Weights of a small transformer language model: 3299 steps.
MLP neurons of a small language model. Each row is named by its layer, matrix (down: output weights) and neuron, and shows model dimensions 272-367. Each number is 128 + 32 x the weight over its row's rms, rounded and kept within 0 to 255. Numbers have three digits each. A neuron's up and down rows have the sign that makes its largest values positive.
Before each neuron's rows, "fires before" lists the tokens most often just after its 100 highest values on Wikipedia text that the model never trained on. A number after a token or word is its count.

fires before: " |" 54, "\n" 18
L10.down41:089125163179108118167096138172134144149079184081072148199122088124135096084104158127110147124128136148091148089120140070149208073129132146151162176186190118143105125141072198136154101127133222182146126127120116111100117108070189181153091097147114117109071149118095182111103141074167105118

fires before: "-" 45, "–" 11, " " 8, "\n" 6
L13.down788:149139114146129111084144182150127167128139176095153132104145076109111130133154090068108098162101142107119132101159122135138130150109117090196087113115096129077121136145228150188167121138119120186104120162087168149111137110124076106118112060101130123168106130160099084124085118093185131131

fires before: " |" 34, "." 12, "7" 7, "0" 6, "," 6
L7.down568:092135092131166137130167084129190105038103111094113113191160083100115153195123111083060114093144142127104099149127090113098192165151127149140125157103166159143124089132114135164112081123133136152087100187123147114066138098166106141095173084077103099094121122148105116093080120122094109140

fires before: "s" 56, " mi" 4, "o" 4
L8.down33:168149168110152056125131159113162193154143115178137164134138091155176085103138141124181208105096140152106116120122114132116103096092148126143105181126154133090132148093141171099125111097142136144125150148127068138074092100109132147106097113123151148119158125141126111154203105115133146082

fires before: "\n" 63, "ing" 8, "es" 4
L8.down815:174125103040125148155129080087100181132133135126120087087139095149170128080170147101048108116099165217128145130153096099089145123108195141175125142136107230138072141135126164105157136119141123150102127096113152104122156233095126096160140173068120109076136113108155148123166165132138056142

fires before: " |" 22, " the" 21, "\n" 9, " " 6, " his" 5, " this" 4
L9.down639:041175165151120125122064119120087162086114148173110108082144100113149111095162216115195147081100132080110111135109150131120194141136106138075126132099100066192148097102083110128145143139083139096160153190088141096112123110210114172126162091175162197107057133153152136098121084110128137131

fires before: "s" 43, "t" 9, " Championships" 6
L7.down737:152147135144102096126113197104096175099127160141096204146150153206127077141123121094124119129076117203112135106158144109157083170154133137162104153180109089121130180139131145098165173132178124132137151194064123176138138117073114148130072095160136085123115119163105172104156082134150172187

fires before: "." 41, ";" 7, " |" 5, ")," 4, "," 4
L7.down280:154148127122241136130047117146131084140089129070120140124148112102052135149118183204141098133114114109224071133129174106127107077116149100117122135089124168121123171110136104151132141185046168158176135086092122121106132140101092111146153079139152126134122126104138156138108140091135038136

fires before: "0" 67, "s" 4
L11.down66:039084071182064104113180101116180139113123121108078099105155112138148143071195087176087178148158192110149120153082172132102103144132139170178126119093174188140118121100192111117137131120124127123147121085148118141150154125106095119136112133148145134185108093141157128144126179173121133112

fires before: " " 58, "," 5, " century" 4
L10.down987:173116123138128152113129122154125065088152162106105088136144144137123121126103113148110150079079149124203143079069156116134095161080155097115091100163121131058126153191144103103101105114022101171161162113124139127094160149094111153096157132121139123109163173124114172116076133150101137147

fires before: "\n" 68, "s" 4
L7.down604:117128093113110134167104104109136090120169140097071112167088095102144112112169163153111161139159148163135151108096154147174140152103129121162151149135097201093118144122169153131155117127155184170110114148123132115090151133082126166129140115103169093124113096045157101148148118136148098132

fires before: " " 40, "ing" 9, " are" 7, " is" 6, " were" 5
L2.down93:165183113103127153117124148142113085177101141075108134095116154119155146139140129103176104136129125149129152144119160140201137218141136080163145134135142081148122148182140064107140121140111178137134125105129157188100160164104069146136118147192167115112068117049120080149064162077156154129

fires before: " " 64, ")" 5, "–" 5, ";" 4, " |" 4
L13.down807:138139113140103127130076088114113131141100134108110156184113129094132167170140142136067119124138181096188149165147174143034137166113120122141100152083078134111169173146162084125189098114077138158093108107136156085095129142117101104115051155117143142166128170095074110129138094099174197161

fires before: " |" 57, ";" 10, "\n" 9
L8.down383:067143112140122117095068089144147157112129117078127093104085088158138140157099128140132110148116185075131173119092061100080097114168147151058121210098113096137100179142179125120136113128132131151113133110188176102106074151137127183132169135176150091211121137207106112165125094141147147136

fires before: " " 49, " |" 27, "\n" 6
L7.down2:062160138187139187131175131151100167111111095115226090124133127065108173155111130144136089111172151184100082128144123152138134133097147111201125131105084107097172087154149156174111122055162112086161064130152091087122096177134123084162110131157053134117119155105086176128147134127085127087

fires before: " |" 28, ":" 14, " " 12, "E" 11, "N" 11, "s" 4
L2.down713:065079134129165105225155145138124157114101148176161114120113092129139165086121092122136109181133117144125110127180170153133161174156125141134151179154180086128188088128173168176104082112159134136133109129105085141142129169130162127118102078128160137161175132100159098103139168111152118120

fires before: " |" 36, "1" 19, "2" 5, "s" 4
L11.down875:159151180144150105118128124126137103183104174124108094138138109126101133113127138147119066139141119109132144142049076082130169040138129116151103183131161139094147128112082189127138122135117127176202100100113167166130162162137158118123138115172106101165155128151110070169082135114144123118

fires before: " " 39, "\n" 22, " —" 10, "2" 5, " −" 5
L2.down645:139127113077133131076177131124100171101115106075096145126138183165115183092184154097132134124124121132159086196131148187148149141128138123094107138137087108091156128095141073121119048068132168180096124095124122100132129126138106076160105168100150153065112090091132121133130083175139209142

fires before: " " 38, "de" 6, "ja" 6, "D" 5, "the" 4
L2.down760:089122159090104165063118078123108103132103127113146114100148098181133125141138165157162093082104148112144148210106127166137148100142132165170093153116167127162087119086155126095158146119130126094132098114115113079165124166182142149102100155082180161117115096107073153100159127131111189077

fires before: "s" 49, "9" 15, "0" 6, "8" 5
L9.down42:148095135123087101136147149102163112130105149123108168144154097141145159064068138143175130171080109206183143173141198119115124120107175130074115092181139135086122147087159145113083171079175144138116186119082136132105146181129110108146131096111109124149149145117149112091210134177122107116

fires before: " " 75, "\n" 7
L13.down496:192114102109127100116105116147117123091139143058156100101104101098128139118110163076100119095119152083132203152157129110132123147076181114138092190123152079107081174189062087109144175163152208160185133087104152130132139142106063108160168159139131116168098137131043166129089068092078142154

fires before: " " 49, "\n" 7, " \"" 6
L11.down451:116066180142167073170102132107127150101178105168104108123146128113133126153112126064114105182153108177084118095149098090132144189131120139124140122105107081118149122110161128115108130126141108056115130156186108135142145162128134106156156055170074137074152154108131141125126125143110129125

fires before: "0" 29, "1" 27, "2" 8, "4" 5, "3" 4
L9.down909:102164113074182140165041159100134127126162157142093103167075110134179097202164063135082100154128131121085215110215130169127133186167130131186099130072164155218144115116135139144094154127119144143130080098101147100131151145097171082111168135135126119114108070088133153129115123133107106154

fires before: "1" 29, "2" 17, "9" 10, "\n" 6
L7.down909:129167101148150163185152105158139175141155119081101078119072123096109119153191154117104149129155082151089100113151121101078156094089152145095074136125104056118112140127093086106093131147147187157137180116155174161147111175082096088182141151172105156129139130133158132099101122113107226156

fires before: "0" 29, "1" 22, "2" 11, "s" 5, "th" 4
L11.down43:104127137170157067129115157142113162172160118157144106174198123154204140110154031170117091095119172149119133125102083127134136137158158133154114163122160083135116120114121163193134097195149123113132132101145042148091103132149104112166174083063161085148155102106134131160177099133160097075

fires before: ")" 61, " " 19, "s" 8
L13.down312:093134144151100165076175167130144107139118160105124132246093092140138132144133082147090141105140169071205149109139199143114143105123115168103128174110131108059091142158124104129124157109106114130115094154140110139138157132147094139167147150144157162139171117124073142068138158106124146101

fires before: " " 56, " the" 6
L11.down895:138142108134124149092169108119152088119161144083106114119182146108081081118116112100150125155134129132147104060159129143143160155157096116071090090149145208143102095079180076156083126093130165097124145058109141149154104118161136130159130121092134131080128105121133161129113111085108112181

fires before: "." 15, ":" 15, " the" 12, " |" 7, ")," 5, ")" 4
L11.down200:125141116137202194121129158133180127086099123199134115139156084092124148163147126074116127115141154072108079117081118137108163136114095139153160117082146154085138153104136041176041107139160179097130158134155147073086161138129146110098149127087130143183108098200151135104132138098140142155

fires before: " " 64, " (" 8, " |" 5
L8.down842:089136047133172157149102185158117104105149111144106098144167164066144120089129046120178136120071128115152120097170200102151124117162124094122147100128127149115182136255065182101164113134122148164152137076139136085130135128139118062117172118147138083074068123119100114084087125080093167122

fires before: "\n" 23, " and" 14, "-" 14, "," 6
L12.down333:159147117150113138104121107136155070135118115151135130145164133125110154084090048111073128114126150133128077124131140146169081111128123120107132126107145153148132166071157152093144103133047138117125074097136115127153122048133133125098176099122130157113176142133164203106076089137072153093

fires before: "s" 90
L9.down223:096095068136093111097117091126175124151115158085105153118076127144133139059129131180107172129077128130183151151168091103115099173085107133136117174162107097144156191126083182099098106093124084086118164127090072144177141087104128139127080074198160110187088145126159172130113174113137075044

fires before: "0" 85
L2.down116:144117152164121132132167094115118171102133134093171154093147116115161109103101136123089167127120146107094112129102163105096125111087158160142186143139162155132110105160131123115148142147107171137123095127155094155135120088082098138157140093214130085157104081173081092117130153149103116139

fires before: "s" 52
L12.down450:103105134149101134100124061125123121122128145128139108109178137111106107147146153129087220238052117152150107097127096105147113131097133135094118125107145126129134133118110082163120119138123087133127066091143112106150114202085083129174117100110104112160151111144107081138158176117130164089

fires before: " " 51, "\n" 9, " W" 5, " —" 4
L2.down704:188129112169125173090142107113090137162096131101123108076124106175146109120140118138124107114146115113137106071104125176136107189110132165136106105071088136188154214170095126096152119063133065096135185148179112071090138147087117102166130163165142126113128073081175128160151089119126139094

fires before: "-" 92, "\n" 7
L12.down56:086126139127148211140194137103132113084127095196136118131146144127122153192132161081138206123070178105166032085109158122127172158100137122156116132108123099090188142092118143173158124103129151068085104192123133162142138171136072127134168075158087112098131151121124187127112168137137100110

fires before: " " 41, " |" 26, "1" 6, "\n" 4
L13.down603:106102120119133131157190107137134171103124120162083121118135159120105077133179157090162086131086094213126112113160187113110099125124150143121068156134142120129127136121149153045143162065138125223173168066173070113109089123143125111145095118077133151114131133157097133118144124121097202129

fires before: " " 53, "\n" 8, "ing" 6, " —" 5
L2.down426:137109109144136158120135110106150080092091136142122103124123066149112169156130168088109099144065084159141175089150103110137156146135133098147088139134066093160148137139192075150129177161113151154136101112140136189114214221099096109155158116123160158159076141155156077133187179104108094112

fires before: " " 70, " (" 15, "t" 8
L9.down388:121080155077153190090128117114044129147107171119117095076161124140112092152140151134099094159105120086092074116107107177145157130154177135111133106107124167179112090094135093047109108107176194129118132123127156084118117110145111094116140130104157166107111103163166146167125120145088123075

fires before: "0" 46, "2" 14, "1" 12, "5" 8, "4" 6
L7.down105:158121170133177115137080130176151151092139102166137121163117132108126112131110025159082116174141119095099111109133171126171133134139121116167148133124156145155146071141106098104098110177179140080119060098090105126137112145142132066117114147143130144088109171142123127182087115116106103147

fires before: "\n" 44, " He" 21, " " 5
L9.down359:142115096162135097122151128173169139133164118086142132133121086129118093106131145097074159126108126160073177149140093080108120141155172172163105087105130051147097140148185164153102123105146182196149134146126159083091170123119128101091203147112138094090110161145136180150072121181145183116

fires before: "\n" 36, " |" 32, " " 5
L9.down707:140169139123151186092136098108182145111129103138106099147107107117140153113109172116106178139048073110107150118092124168134133071127127140086160135147111147183112126137132092094117142152071154109150191212106196125155098175112147096114144130183191082141156153093161089097147138126139058120

fires before: "2" 19, "3" 17, "SA" 14, "1" 9, "4" 6, "7" 5
L11.down364:145140159127175192123076133092173106163139124098171125193166112147070132113184071116161190134143138115122121147122147118141088097122095163094141132119069109097076149135136185201142112140107164069100135154119193122207164146132076094168177134093148200144122129122126098180147171164129090126

fires before: "5" 28, "4" 25, "6" 10, "1" 7, "tion" 4, "3" 4
L11.down967:141120156116123149104147117158144151052187101135194129216160126120133089148119126131163130115081116082079172146140110111164198118124062151104114117094205151167143144114181132150135096058150175083134087169140106139150110096128068111147151136116105138125162112092127144147075139154161150153

fires before: "1" 18, "3" 15, "2" 13, "8" 10, "4" 8, "," 7
L13.down974:072108137152102136124085090145185113148175063093221120173143127162126092068074074141146164128125094051146153184117149069094144097187120135154140156100135100111138131108126182125081053136178112110088073137139058173128108124080166127113119059139105167156156119158132051170085184157147135139

fires before: ")" 33, ")," 12, "-" 9, " " 8, "):" 7, "," 7
L13.down834:111123135117079062155077105091109139132078127150106117107191129091171099159164086075126139173093159151115135130112112093109155155108105149157065097118138171102183134074193129175166059167116080176093136102091093132119150137157176102178092105109177134141087154100171168116118137156174069169

fires before: "2" 21, "1" 15, "0" 11, "3" 11, " (" 9, "4" 6
L11.down682:075137132129114131129147170091151057113072150131146119100128177102128149112131099098151111140201124127095097116214098185121096134127121104133120100134133227188028161089163178148089159130140096146192111105103126125159139139119102103136136117174118178160173135127168115161140137176106089109